{
  "n_kv_head": 8,
  "d_mlp": 1344,
  "norm_place": "pre",
  "rope_fraction": 1.0,
  "parallel_block": false,
  "init_std_o": 0.0,
  "lr": 0.0127,
  "beta1": 0.95,
  "warmup_steps": 200,
  "decay_fraction": 0.921,
  "final_lr_fraction": 0.0,
  "batch_tokens": 65536,
  "doc_mask": false
}
MLP neurons of a small language model. Each row is named by its layer, matrix (gate and up: input weights; down: output weights) and neuron, and shows model dimensions 112-207. Each number is 200 + 30 x the weight over its row's rms, rounded and kept within 0 to 999. A neuron's up and down rows have the sign that makes its largest values positive.
Before each neuron's rows, "fires after" lists the tokens most often just before its 100 highest values on Wikipedia text that the model never trained on.

fires after: " Al", "f", "el", "ack", "ul"
L3.gate1314,195,232,195,147,238,144,185,229,217,205,191,185,225,174,173,215,213,135,224,192,165,208,207,198,208,191,201,166,209,150,218,223,142,227,151,224,180,206,196,198,195,194,184,194,194,217,199,189,220,191,220,222,200,246,206,186,193,240,172,242,203,224,251,214,188,236,198,209,156,170,185,218,183,194,170,176,203,230,208,262,217,196,193,203,248,173,169,247,155,145,220,174,190,185,236,246
L3.up1314,134,192,155,239,173,222,199,159,197,140,185,248,190,173,193,214,219,232,194,243,219,201,214,256,185,192,249,247,215,257,232,206,153,232,182,167,186,207,173,170,190,212,226,166,199,228,176,189,200,229,275,194,208,215,209,225,228,208,214,218,176,242,212,168,170,167,181,174,175,204,190,190,200,187,168,229,218,214,221,209,234,193,218,192,214,159,155,191,183,237,206,225,222,229,218,204
L3.down1314,206,187,227,252,170,230,205,176,176,175,223,216,187,217,204,235,209,217,223,237,238,262,165,184,199,173,220,224,207,238,243,180,212,222,206,174,215,185,183,240,157,160,272,221,200,170,209,129,148,189,231,193,213,219,211,223,166,223,203,241,159,234,250,244,221,193,240,200,236,226,188,185,187,160,219,235,187,178,204,193,200,209,220,187,199,168,201,233,170,202,294,126,266,176,199,200

fires after: "am", "m", "h", "l", "er", "on"
L4.gate271,168,223,197,218,220,154,178,213,178,156,218,227,201,148,198,227,206,199,171,200,261,235,215,190,233,244,252,172,190,237,205,247,172,240,231,214,223,207,141,236,244,180,227,209,229,194,195,222,185,178,223,213,200,235,186,241,215,229,198,138,248,252,249,206,190,206,150,224,150,166,170,183,152,211,203,225,234,153,176,173,213,154,211,136,135,183,192,188,218,265,219,215,183,213,221,183
L4.up271,205,181,216,206,237,232,264,170,185,205,215,153,180,156,155,204,241,180,197,164,193,193,189,206,212,223,201,273,131,221,204,194,220,189,216,156,210,244,201,195,224,194,255,150,134,196,223,161,193,199,173,167,223,209,210,239,226,171,178,261,282,216,170,218,152,175,192,175,217,219,204,232,203,202,185,218,203,173,190,179,159,158,182,234,199,163,159,173,245,243,181,159,210,211,193,192
L4.down271,238,221,260,163,201,220,226,171,215,190,226,197,114,178,220,190,211,147,132,189,172,159,228,182,209,238,211,197,187,201,248,221,203,160,199,217,176,175,257,137,210,155,204,169,155,208,195,189,182,210,222,168,176,204,203,189,242,211,216,169,252,182,219,185,185,206,196,189,201,238,191,187,182,185,225,167,151,195,221,177,183,186,184,217,221,207,179,186,248,237,237,199,145,145,196,209

fires after: "el", "l", "b", "al"
L4.gate1259,193,242,261,236,149,189,181,162,185,201,188,182,212,186,232,206,157,209,190,154,206,239,192,178,171,126,253,154,229,207,175,199,160,248,224,212,149,217,233,180,232,222,157,203,219,238,197,163,258,191,181,149,225,198,313,173,229,132,246,171,250,205,211,229,180,206,229,192,152,192,185,194,176,228,201,168,231,154,262,257,208,242,188,204,149,247,208,258,244,195,205,156,198,187,166,283
L4.up1259,183,224,220,198,234,240,189,243,201,160,197,173,209,208,207,238,220,251,207,213,197,235,222,177,209,205,227,197,213,203,246,187,227,204,168,212,235,175,185,225,191,209,215,194,182,142,186,231,164,163,200,149,205,176,188,228,255,238,234,193,169,183,178,215,172,160,183,202,166,141,194,141,195,165,229,141,171,241,165,191,228,259,244,150,227,207,203,241,231,242,214,220,193,216,220,224
L4.down1259,262,229,118,188,132,199,225,218,240,221,184,208,232,188,157,209,151,207,199,253,285,232,178,190,204,242,222,219,174,212,191,264,205,151,183,205,195,234,139,212,195,159,231,227,245,212,211,191,183,166,234,168,229,202,195,238,220,241,228,193,170,216,254,118,159,217,183,221,183,233,196,193,198,224,161,206,217,160,159,143,205,185,164,201,175,189,196,192,251,213,204,235,210,231,185,164

fires after: "ur", "ri", "e", "r", "i"
L5.gate1116,180,204,178,167,203,200,240,175,204,192,183,248,213,235,189,191,182,196,268,257,206,184,206,229,175,198,184,139,158,237,177,193,209,231,229,167,157,276,193,204,183,211,172,232,169,233,180,189,205,226,153,230,169,244,151,207,215,184,187,225,170,220,214,183,219,262,230,176,183,233,271,234,182,192,200,157,236,175,259,242,198,210,167,218,149,198,215,151,187,201,210,185,211,231,199,213
L5.up1116,211,233,216,213,207,154,188,154,212,177,170,179,201,162,214,139,242,193,208,202,169,209,195,205,184,188,201,221,175,200,173,226,249,257,230,174,192,254,186,286,235,263,181,207,221,257,157,166,212,236,206,194,201,226,243,221,198,257,170,163,191,122,201,211,126,169,238,228,236,202,193,206,205,196,206,179,225,197,173,177,200,194,190,186,141,200,139,203,168,237,162,123,154,192,166,150
L5.down1116,199,201,189,182,254,190,127,218,217,219,146,187,195,161,174,178,161,213,179,198,208,164,152,234,171,190,222,252,165,205,187,187,236,194,178,219,222,236,152,206,215,212,196,199,151,216,205,195,186,211,214,198,178,190,180,240,190,237,154,201,221,231,215,202,187,170,226,194,124,154,184,188,188,208,196,195,202,148,206,203,240,168,191,164,150,247,190,234,219,230,196,207,206,198,190,205

fires after: " (", "er", " e", "–", "-", " O"
L4.gate753,247,160,207,174,209,242,195,223,179,188,173,212,180,248,178,253,180,164,119,164,209,189,219,224,183,213,183,199,203,158,227,184,176,202,239,199,262,165,183,235,207,231,197,232,194,237,214,239,199,189,195,151,221,155,178,242,158,159,165,160,190,167,185,144,207,206,151,198,197,143,233,204,185,260,238,207,185,221,180,192,182,162,182,242,246,162,225,237,189,140,151,239,237,195,210,203
L4.up753,198,238,235,175,167,199,186,239,225,205,192,203,230,209,157,215,193,146,186,226,178,219,235,207,158,190,191,199,210,222,231,172,174,207,201,166,243,174,159,231,197,236,138,278,183,205,163,203,178,226,188,142,206,132,180,269,225,161,146,188,179,238,203,178,217,158,135,208,184,172,154,194,217,173,194,119,215,163,153,174,202,218,205,207,184,228,214,247,175,152,216,206,214,176,213,237
L4.down753,245,150,202,164,152,198,210,208,239,188,215,198,104,213,214,190,221,166,168,185,198,209,264,226,202,193,226,181,246,153,255,171,177,198,201,232,252,162,238,207,193,234,236,234,183,200,200,195,214,223,232,209,203,235,237,177,191,128,178,194,202,232,164,264,245,165,181,152,197,199,174,211,224,212,198,193,196,170,186,218,264,203,200,198,223,188,198,193,221,202,187,247,212,199,180,222

fires after: "in", " f", " F", "f", "t", " W"
L4.gate408,230,206,208,197,260,255,155,183,251,211,246,238,157,197,211,175,205,166,192,174,255,194,180,208,206,218,178,169,221,168,166,184,178,223,212,206,285,190,152,246,186,221,216,236,188,171,249,228,164,244,249,224,191,154,238,176,234,182,189,242,156,205,269,202,178,179,154,199,210,178,228,206,167,208,209,166,202,177,230,177,240,158,141,166,211,226,186,154,228,223,193,154,225,253,186,170
L4.up408,195,187,199,158,196,236,238,166,227,190,176,225,164,190,188,177,270,221,220,186,191,221,193,158,212,199,168,223,262,192,208,220,254,205,164,213,217,235,242,187,179,178,177,256,206,169,207,195,188,249,224,233,220,200,145,249,243,212,171,216,172,195,173,193,185,177,174,152,256,156,213,230,203,191,128,118,194,219,251,191,170,205,195,183,147,146,199,199,222,139,163,178,196,148,196,205
L4.down408,187,237,213,184,148,231,195,180,177,240,150,208,173,132,180,280,239,193,186,215,170,178,255,120,172,139,199,149,200,221,224,212,211,150,218,257,220,211,202,217,209,200,259,164,175,165,186,203,228,162,196,198,205,219,197,191,166,217,170,168,146,181,167,170,201,178,214,207,260,137,198,222,192,193,174,199,185,200,171,167,168,198,225,141,167,190,263,176,263,171,180,206,201,268,195,219

fires after: "st", "u", "or", "ud", "od", "ar"
L3.gate627,214,219,223,197,209,244,216,209,161,195,207,150,200,208,183,206,161,128,190,240,269,173,219,150,211,220,226,219,199,227,263,238,221,183,231,178,200,214,222,217,233,197,208,182,171,153,248,198,180,178,188,164,168,194,203,236,172,175,151,219,232,235,201,206,227,185,224,231,172,199,269,181,235,255,201,189,148,273,267,190,157,230,197,173,211,183,181,244,184,166,235,213,201,194,212,246
L3.up627,237,186,191,177,205,163,219,227,218,222,183,209,218,215,211,122,179,247,219,223,206,172,231,257,156,209,189,162,203,203,204,217,168,194,251,205,215,185,215,195,235,175,223,153,181,178,231,228,166,247,188,238,175,186,175,165,192,147,212,226,191,234,225,165,187,193,203,243,242,218,285,183,206,166,251,189,202,223,202,214,202,202,207,217,200,214,209,204,207,182,216,206,159,241,188,211
L3.down627,215,160,180,184,158,236,159,189,251,179,159,211,215,211,128,191,228,143,203,265,197,205,266,193,222,194,147,182,235,150,197,173,195,175,143,256,221,176,202,247,151,228,169,190,182,161,156,201,220,228,218,164,235,154,240,191,205,146,207,237,216,149,222,212,176,174,181,206,213,195,188,176,218,167,240,245,183,195,219,239,191,225,250,209,225,162,198,231,191,250,222,132,229,233,199,182

fires after: "ce", "c", "es", "s", "v", "t"
L5.gate938,178,215,173,177,143,216,185,207,192,272,231,151,259,210,210,223,204,144,187,168,173,213,153,102,254,226,191,198,241,190,221,245,186,210,196,190,196,207,150,230,217,140,194,209,184,133,216,166,209,222,197,221,181,184,226,218,179,204,212,163,196,170,232,228,199,195,203,181,192,262,181,226,220,191,179,232,234,225,196,258,252,229,176,211,222,206,180,198,204,208,233,209,161,207,171,189
L5.up938,236,219,172,170,160,224,209,155,199,209,223,244,186,172,225,224,167,241,246,258,180,180,194,213,183,203,213,172,188,255,198,199,234,246,189,150,223,176,191,252,230,221,194,209,210,165,232,210,180,204,234,226,207,230,186,212,229,119,172,237,221,182,239,243,199,203,183,132,181,202,211,200,165,228,226,214,185,163,197,234,244,201,170,161,192,189,225,176,161,208,217,212,249,207,157,145
L5.down938,179,184,182,226,236,236,250,245,231,199,103,249,195,230,226,202,182,204,209,167,152,167,223,204,164,160,126,208,228,202,143,204,223,192,167,251,228,197,232,196,199,224,168,208,198,217,184,193,177,186,242,220,247,225,184,220,213,193,195,225,251,212,202,204,211,210,216,214,196,186,213,193,174,214,179,174,214,190,181,172,230,128,179,214,200,191,216,168,243,226,222,206,226,215,240,250

fires after: "l", "u", "m", "ar", "en"
L4.gate55,191,201,197,218,172,213,227,152,159,261,177,138,173,197,233,239,212,125,184,206,198,227,156,269,213,165,266,130,224,212,279,183,186,237,238,170,197,235,230,245,196,223,178,257,155,231,204,237,149,219,226,176,192,185,189,159,147,169,206,177,231,286,190,187,213,168,201,213,197,192,239,216,167,246,171,205,213,168,237,197,172,204,184,273,238,181,240,203,157,224,222,221,230,206,181,183
L4.up55,197,165,212,236,138,201,238,209,202,182,200,199,244,216,204,113,248,235,195,258,185,185,212,206,162,207,188,142,173,216,223,211,206,179,163,198,159,177,248,242,182,218,190,208,127,197,209,189,180,237,166,204,266,200,185,196,167,192,203,238,203,197,163,210,242,233,180,200,211,205,196,193,141,209,224,172,181,178,173,195,212,180,208,234,174,157,162,239,221,224,233,189,188,228,266,225
L4.down55,203,199,182,177,210,174,191,222,216,216,201,151,249,187,146,155,257,222,218,231,233,185,226,237,203,155,157,205,183,203,160,151,239,187,180,236,155,162,247,192,143,178,181,190,225,170,188,210,218,251,252,239,216,179,199,223,187,202,206,163,211,138,213,215,185,242,177,241,212,149,168,226,151,259,239,217,239,228,186,219,191,203,178,160,177,191,189,208,211,203,206,179,208,236,186,199

fires after: " |", " ", "2", "%", " 0", "ort"
L8.gate577,214,216,156,150,133,245,217,220,154,231,213,229,178,198,171,212,172,197,166,161,167,197,197,162,147,215,205,172,184,230,225,174,215,143,217,196,230,178,136,210,182,185,248,195,183,175,208,174,174,194,219,200,230,233,217,216,229,172,235,175,247,165,194,149,186,190,199,161,199,141,220,185,196,202,192,147,200,197,219,136,252,215,190,211,202,168,195,224,152,206,227,179,207,177,257,232
L8.up577,212,211,231,237,179,180,300,153,209,215,233,246,160,189,235,188,167,211,238,209,196,185,250,147,219,209,220,226,281,187,211,187,176,247,223,206,247,218,269,195,221,179,135,222,208,170,186,256,236,209,194,203,176,185,196,239,222,189,252,232,138,234,210,201,124,216,192,194,159,188,176,203,224,218,187,248,207,177,221,261,175,227,262,212,209,195,176,191,241,176,176,186,173,218,184,173
L8.down577,159,187,249,239,190,214,216,190,227,216,215,220,166,214,199,202,153,272,196,195,214,186,167,201,210,196,124,180,215,201,204,163,170,224,165,194,222,238,193,175,214,177,185,155,230,197,209,243,211,205,148,206,241,203,212,180,172,208,237,175,134,172,158,216,221,203,152,194,252,196,248,193,263,165,210,217,177,201,188,238,189,97,203,196,216,254,188,203,221,208,202,240,215,192,186,167

fires after: " of", "p", "r", "re", "oc", "ir"
L4.gate1198,184,198,212,190,139,164,180,215,234,238,194,218,157,209,214,155,133,165,160,262,205,247,231,200,278,194,196,192,217,191,141,185,206,223,185,154,169,180,208,216,200,218,219,204,216,193,227,204,211,192,239,210,135,231,232,231,155,196,194,225,189,246,198,226,245,198,213,160,199,254,217,190,200,221,253,171,208,228,208,223,222,212,195,216,190,157,225,178,233,221,233,251,225,187,206,203
L4.up1198,203,196,241,196,203,205,179,280,198,188,167,276,165,195,204,214,181,178,127,192,210,239,213,230,161,134,180,231,210,196,165,205,196,189,175,178,181,181,236,200,206,153,194,186,172,230,224,225,212,203,207,171,229,180,226,194,170,203,168,221,156,181,219,180,199,234,226,185,206,218,269,240,179,159,274,145,204,175,209,204,210,206,217,174,191,178,248,188,263,155,231,185,213,179,204,175
L4.down1198,168,197,176,191,234,252,170,166,224,200,157,249,182,160,179,228,211,201,170,189,232,210,218,183,167,231,198,141,182,154,220,164,124,218,154,211,206,195,172,223,215,170,178,178,227,193,229,237,151,213,145,221,247,215,175,195,201,177,201,185,174,237,277,179,226,193,207,207,195,158,177,214,190,210,157,203,258,155,214,216,193,226,244,229,181,222,187,256,210,221,238,209,192,179,229,203

fires after: "al", "am", "l", "X", "Z", "S"
L4.gate1213,217,195,210,240,248,164,151,233,172,231,190,216,212,238,212,192,209,243,183,152,258,224,197,177,223,221,189,217,158,266,188,276,167,257,241,198,240,199,213,202,203,178,169,210,211,261,211,189,173,235,208,245,176,229,203,228,268,156,192,188,257,233,201,176,198,236,215,221,199,184,203,214,226,182,250,201,208,200,195,236,193,160,215,160,128,191,172,160,208,187,186,205,197,185,210,221
L4.up1213,189,279,201,221,194,214,216,197,168,230,204,188,247,186,186,157,165,235,155,162,243,207,243,220,200,231,250,176,181,204,235,204,216,268,215,184,201,216,214,181,137,212,191,163,183,189,158,199,202,164,188,226,256,241,212,178,223,179,254,244,229,249,152,232,182,209,218,230,152,185,220,181,161,211,219,181,251,251,258,208,189,173,169,170,153,228,198,247,240,169,171,210,187,200,186,162
L4.down1213,246,224,158,220,197,116,211,193,228,231,254,194,169,222,226,229,198,191,194,216,178,217,154,174,173,269,199,213,237,190,196,185,220,194,159,189,200,164,173,212,180,183,211,223,255,158,184,178,171,205,236,146,184,230,222,213,239,224,226,176,199,141,185,218,146,249,210,226,214,233,148,177,120,203,212,203,205,193,199,205,189,222,194,180,181,147,239,152,209,169,207,226,182,232,147,206

fires after: "in", "it", "on", "f", "t", "n"
L5.gate478,180,205,228,218,216,244,182,206,243,183,211,197,226,243,179,230,163,215,190,291,176,229,197,154,223,178,185,191,235,217,215,240,245,183,232,220,272,227,229,213,200,194,213,279,164,193,235,188,199,251,175,249,229,246,178,220,202,193,148,214,193,240,233,245,233,183,237,208,140,226,209,218,163,186,215,202,172,177,202,217,174,242,229,215,229,179,167,133,150,144,197,154,198,201,178,235
L5.up478,227,213,277,199,191,174,205,190,237,180,210,198,193,162,190,253,273,222,181,213,224,240,258,228,209,180,212,175,237,267,160,231,202,239,173,232,182,136,171,208,173,193,252,220,237,171,218,168,205,249,159,246,216,223,199,174,175,190,211,160,210,215,216,176,185,246,217,194,197,186,196,225,240,211,186,136,236,185,190,199,152,238,154,188,137,229,190,155,140,161,179,225,193,129,216,182
L5.down478,233,244,244,189,148,174,156,223,191,206,208,172,210,175,162,266,255,161,194,190,215,210,202,147,208,168,183,216,197,159,190,221,237,190,173,183,220,211,206,207,212,253,253,175,216,190,150,216,197,241,161,176,198,241,213,181,183,173,190,212,190,182,211,238,165,193,228,252,187,157,206,151,238,200,196,197,244,219,225,171,241,145,204,182,130,224,162,237,239,185,160,219,207,181,171,207

fires after: ";", " the", " |", "c", "t", "==="
L4.gate429,226,184,240,184,163,233,196,200,211,204,182,144,172,197,197,176,212,206,170,177,175,165,172,210,247,159,177,198,188,225,192,195,161,202,221,195,202,191,126,148,223,203,208,227,165,190,134,214,206,235,199,205,197,200,208,171,200,187,180,175,183,174,222,225,174,229,200,160,174,215,190,183,141,246,157,203,181,228,217,157,258,213,225,234,202,169,265,209,128,175,221,199,181,212,191,177
L4.up429,232,191,236,168,201,189,166,153,205,196,222,240,199,157,186,165,198,214,208,172,193,180,183,215,226,241,180,205,205,199,170,230,198,179,244,168,221,205,196,175,248,163,197,165,198,210,159,249,193,173,209,188,215,193,194,201,132,154,191,189,243,205,229,177,150,172,210,163,184,211,205,161,168,150,204,196,192,173,193,177,208,214,190,212,157,165,234,185,181,213,239,234,209,174,176,182
L4.down429,248,212,191,229,190,260,182,229,162,165,139,247,163,241,178,243,184,209,194,203,141,235,228,203,169,197,173,188,233,170,228,180,148,195,142,247,250,246,217,220,229,217,198,231,203,159,171,188,167,175,211,156,245,211,210,209,215,207,219,114,242,188,227,220,178,193,170,191,211,200,155,185,236,187,216,240,210,210,199,196,252,182,213,216,199,168,192,229,224,182,214,186,201,208,203,237

fires after: "ust", "in", "r", "t", "b", "ra"
L8.gate9,243,225,264,172,253,194,223,128,168,198,185,231,212,197,175,182,148,216,188,173,189,240,184,186,228,185,209,161,219,195,204,193,197,164,207,196,160,211,179,191,164,219,215,159,208,199,193,209,168,215,207,206,191,204,228,176,218,209,210,223,191,220,162,218,175,202,191,230,236,224,207,204,218,204,227,200,213,135,204,172,178,182,133,193,254,209,238,178,208,230,170,172,204,181,190,177
L8.up9,199,241,223,165,207,221,220,181,170,166,227,227,192,186,202,190,132,186,196,253,192,219,207,131,214,166,181,192,178,280,184,193,214,173,185,207,253,232,230,199,137,196,160,180,214,212,222,172,210,190,162,231,260,194,195,231,164,154,197,230,223,220,228,219,174,145,182,242,210,204,197,178,197,241,209,214,210,207,205,180,174,183,133,193,230,235,217,241,158,208,221,219,230,179,135,203
L8.down9,203,141,231,192,167,234,202,160,180,196,222,186,181,215,232,162,187,248,216,175,155,218,220,218,156,221,173,202,155,234,258,161,214,181,197,192,225,180,230,200,154,159,220,181,182,205,146,178,238,251,212,167,155,176,238,245,190,237,182,217,160,212,195,182,201,166,144,208,188,180,190,234,145,226,241,221,174,174,232,223,190,225,225,216,236,207,211,228,172,180,178,205,191,172,160,189

fires after: ":", "em", " |", "–", " ("
L9.gate1001,232,205,221,169,168,205,216,147,242,182,163,266,199,232,198,206,160,222,214,180,228,228,212,207,164,208,221,231,178,180,188,206,161,188,211,285,237,210,248,226,234,173,221,170,220,148,228,233,171,203,225,179,145,149,185,158,233,232,180,160,222,190,254,160,224,241,181,212,184,197,221,225,215,208,198,226,220,215,164,205,209,227,189,165,166,214,198,192,187,176,185,213,177,196,197,205
L9.up1001,256,208,207,171,218,186,137,236,248,167,215,225,235,191,240,170,199,236,226,179,202,194,206,135,169,197,223,231,212,212,200,172,230,180,200,186,179,186,259,190,145,203,216,171,214,164,192,175,196,211,187,248,149,204,169,210,270,140,188,204,159,233,214,231,192,168,229,184,193,189,137,179,149,211,224,174,256,175,189,208,173,199,224,216,236,210,222,211,196,214,243,157,110,177,216,161
L9.down1001,204,154,217,216,175,217,184,173,177,217,168,217,114,183,155,251,204,192,201,225,159,199,195,237,174,256,183,224,230,182,251,220,200,213,209,227,233,228,175,200,149,191,212,183,197,228,208,160,255,151,239,193,258,215,212,177,221,242,155,122,230,252,168,214,241,171,195,235,181,211,174,203,197,142,141,151,210,234,177,180,250,202,207,207,220,175,185,209,183,245,220,262,263,205,230,183

fires after: "r", "a", "il", "m", "i", "w"
L4.gate175,244,182,197,210,211,194,190,240,184,203,162,200,188,209,210,242,238,171,194,241,177,188,206,215,170,264,201,173,186,206,198,190,200,167,254,210,198,268,171,254,172,158,193,178,193,219,207,212,184,176,234,193,152,199,198,195,177,193,236,236,195,184,241,189,283,274,189,158,219,183,220,211,238,174,199,163,201,162,221,238,167,176,210,182,254,158,203,189,182,212,170,193,241,220,226,221
L4.up175,186,207,218,175,214,144,197,174,156,114,209,213,176,127,180,189,216,191,187,165,156,181,234,197,226,209,167,208,245,182,204,264,175,173,192,170,258,228,166,179,181,168,155,202,208,196,202,173,232,167,165,207,228,207,228,175,171,195,203,174,173,203,221,167,170,209,169,181,219,232,185,175,152,207,265,197,175,189,233,188,208,189,144,198,198,205,146,158,216,218,204,207,198,172,195,192
L4.down175,253,199,197,224,250,178,180,291,149,174,193,210,181,170,155,226,215,176,179,149,219,166,215,188,192,232,166,175,166,223,195,204,164,183,192,209,207,289,201,160,189,172,195,153,177,224,187,209,185,207,201,200,188,183,196,167,208,214,185,216,256,195,206,239,199,232,244,175,208,145,221,234,248,170,159,186,170,148,174,169,184,173,176,228,224,180,254,184,187,212,175,225,236,243,211,204

fires after: " |", " ", " —", "od", "es"
L8.gate771,227,149,172,164,209,202,209,228,150,213,165,195,185,165,233,199,239,225,191,217,177,196,180,183,162,157,240,179,197,179,225,177,192,180,223,173,220,197,102,219,243,200,195,222,169,127,204,225,208,213,213,240,198,225,247,221,226,238,158,224,253,160,200,186,184,228,214,207,219,150,231,196,236,211,139,180,186,136,179,222,272,226,212,259,231,168,209,212,159,194,187,145,140,213,219,188
L8.up771,159,196,218,197,172,205,216,204,234,188,212,217,204,233,160,259,162,178,193,211,199,202,155,211,188,210,209,213,191,201,235,209,215,178,182,221,133,224,242,213,218,182,211,194,189,279,151,204,175,204,196,195,202,192,204,238,168,180,204,238,221,272,225,215,159,233,203,237,143,182,231,181,225,192,217,165,156,172,209,183,189,225,266,195,228,248,212,195,219,222,173,173,185,242,205,192
L8.down771,263,206,219,173,223,137,211,193,195,194,191,256,214,218,221,150,237,163,201,268,167,161,221,194,167,160,180,167,209,230,217,117,201,214,194,185,168,145,171,193,214,213,225,198,194,173,247,166,267,216,237,209,241,243,220,149,267,171,219,197,169,166,172,180,221,204,206,203,175,219,207,178,206,184,163,241,201,256,177,188,187,132,227,229,257,215,174,230,184,140,197,220,236,154,248,205

fires after: "al", "p", "ar", "ac", "ir", "l"
L5.gate557,257,234,177,164,176,215,183,272,251,184,196,228,126,245,184,216,156,205,188,191,210,195,226,141,226,192,264,229,196,218,154,210,200,260,155,182,179,241,161,140,160,142,196,191,167,179,217,245,234,201,222,197,199,161,198,181,238,224,150,181,166,261,207,138,153,149,181,201,205,213,228,166,181,217,226,219,204,209,228,207,193,174,187,152,220,135,169,234,176,205,208,231,211,195,179,256
L5.up557,141,218,218,173,166,232,210,169,226,254,169,225,135,237,165,198,221,184,190,199,183,214,165,156,190,150,179,201,226,234,238,245,200,205,191,173,243,233,220,114,180,184,234,211,171,211,156,189,190,234,241,202,218,221,277,204,257,251,235,253,152,271,195,186,261,207,204,192,212,174,208,185,161,166,252,185,179,223,151,176,190,170,233,179,228,245,157,201,251,174,185,181,263,215,210,246
L5.down557,114,154,123,158,196,222,138,165,179,222,207,247,175,191,198,213,246,201,179,219,189,231,170,173,174,180,171,191,205,240,186,211,202,236,162,232,242,207,161,148,215,142,206,169,212,206,223,191,232,256,154,171,191,225,241,160,197,199,227,203,214,235,216,223,208,188,219,177,194,175,160,209,207,216,205,170,190,215,250,218,188,208,188,216,173,220,187,237,198,272,178,162,170,191,203,264

fires after: "r", "v", "oc", "a", "c"
L4.gate669,147,229,202,175,164,180,175,227,207,171,222,178,206,205,195,178,224,206,221,200,207,197,207,186,245,208,202,206,177,202,215,194,216,191,149,199,211,203,202,215,185,174,189,165,208,216,238,185,207,173,226,231,178,211,227,217,239,248,216,241,230,237,234,176,194,207,165,198,160,190,183,164,254,221,221,153,146,231,166,232,215,142,190,207,220,159,190,183,160,237,164,190,215,177,195,197
L4.up669,218,210,182,188,242,187,159,211,196,224,249,179,252,148,186,195,227,178,190,212,196,170,232,161,208,259,186,220,188,175,178,242,238,153,190,214,211,188,176,197,175,196,230,178,174,173,256,193,182,175,218,185,177,234,239,189,217,200,220,186,244,209,246,224,214,240,193,167,212,262,235,204,179,161,194,139,207,206,192,179,185,200,221,221,145,195,181,164,170,179,161,196,214,186,230,202
L4.down669,244,144,166,216,224,164,183,191,190,223,184,177,231,217,198,179,180,175,154,186,209,186,254,221,183,230,119,215,177,234,161,217,204,210,209,176,185,245,131,213,190,164,182,122,155,144,190,203,163,220,198,193,252,208,192,254,202,179,154,198,224,176,189,197,167,221,175,213,170,204,218,245,170,177,179,187,143,121,155,175,225,216,278,195,186,236,204,244,246,227,259,201,177,205,175,249

fires after: " con", " Al", "b", "ir", "r", "ul"
L4.gate489,144,232,219,211,184,165,113,166,194,158,218,255,207,213,183,200,213,190,218,196,218,205,210,171,178,184,227,151,138,200,189,227,203,226,211,190,160,198,159,260,245,243,225,159,187,198,213,163,198,157,232,229,226,235,229,152,222,217,195,190,210,141,170,248,178,193,222,172,164,189,179,265,189,189,251,165,216,153,198,230,209,146,168,198,239,214,222,195,257,188,204,163,204,166,210,241
L4.up489,126,254,207,214,232,216,206,190,224,180,212,192,200,214,238,211,171,206,226,155,204,229,186,165,214,224,209,230,164,218,203,194,152,254,289,153,220,239,184,188,198,199,174,159,236,219,176,171,255,174,232,242,218,163,170,169,179,149,253,224,204,223,241,236,230,199,223,197,169,210,187,193,212,235,208,198,199,238,169,214,204,179,227,160,249,215,170,198,184,268,208,218,196,176,229,175
L4.down489,163,189,289,245,213,213,234,212,184,197,213,192,213,186,208,246,213,195,199,202,198,236,219,233,207,209,215,136,157,189,229,154,205,242,157,162,208,196,236,167,209,208,160,190,194,217,132,162,121,238,211,176,223,216,221,179,167,238,151,153,239,221,167,253,168,220,231,222,233,200,200,182,195,218,236,187,172,170,205,212,206,203,222,209,271,226,218,202,176,251,243,209,224,202,228,179

fires after: "us", "on", "is", "art", "an", "in"
L3.gate482,193,209,210,232,206,245,178,208,179,217,225,155,194,208,182,224,161,185,208,222,221,202,177,207,222,201,210,202,243,208,183,203,223,192,233,191,264,234,226,243,224,166,213,161,164,218,240,209,175,171,222,201,193,239,251,161,213,170,148,221,218,219,216,191,240,194,260,259,174,186,180,250,170,179,185,229,207,194,201,178,162,199,225,183,209,210,212,136,204,205,223,142,250,222,185,182
L3.up482,220,177,205,195,179,171,195,216,214,184,195,150,201,203,179,226,208,203,146,187,246,220,196,271,207,220,189,207,170,223,228,181,177,184,198,146,193,250,225,245,217,153,203,191,186,243,230,156,248,217,239,238,170,191,248,185,191,172,147,237,212,253,159,175,187,208,270,155,222,182,178,241,231,227,206,201,224,205,208,142,161,239,242,218,238,155,238,166,203,221,199,191,201,190,211,162
L3.down482,208,172,187,204,207,197,172,227,238,222,229,213,216,160,173,199,238,201,257,218,212,165,234,268,210,213,197,168,204,171,178,193,147,203,217,207,216,212,202,175,209,155,188,161,178,133,181,181,202,205,262,189,201,214,211,243,149,190,209,221,222,190,170,200,148,190,281,214,201,225,194,183,193,184,192,178,217,188,177,199,213,198,208,148,222,219,155,223,160,232,193,180,245,168,147,200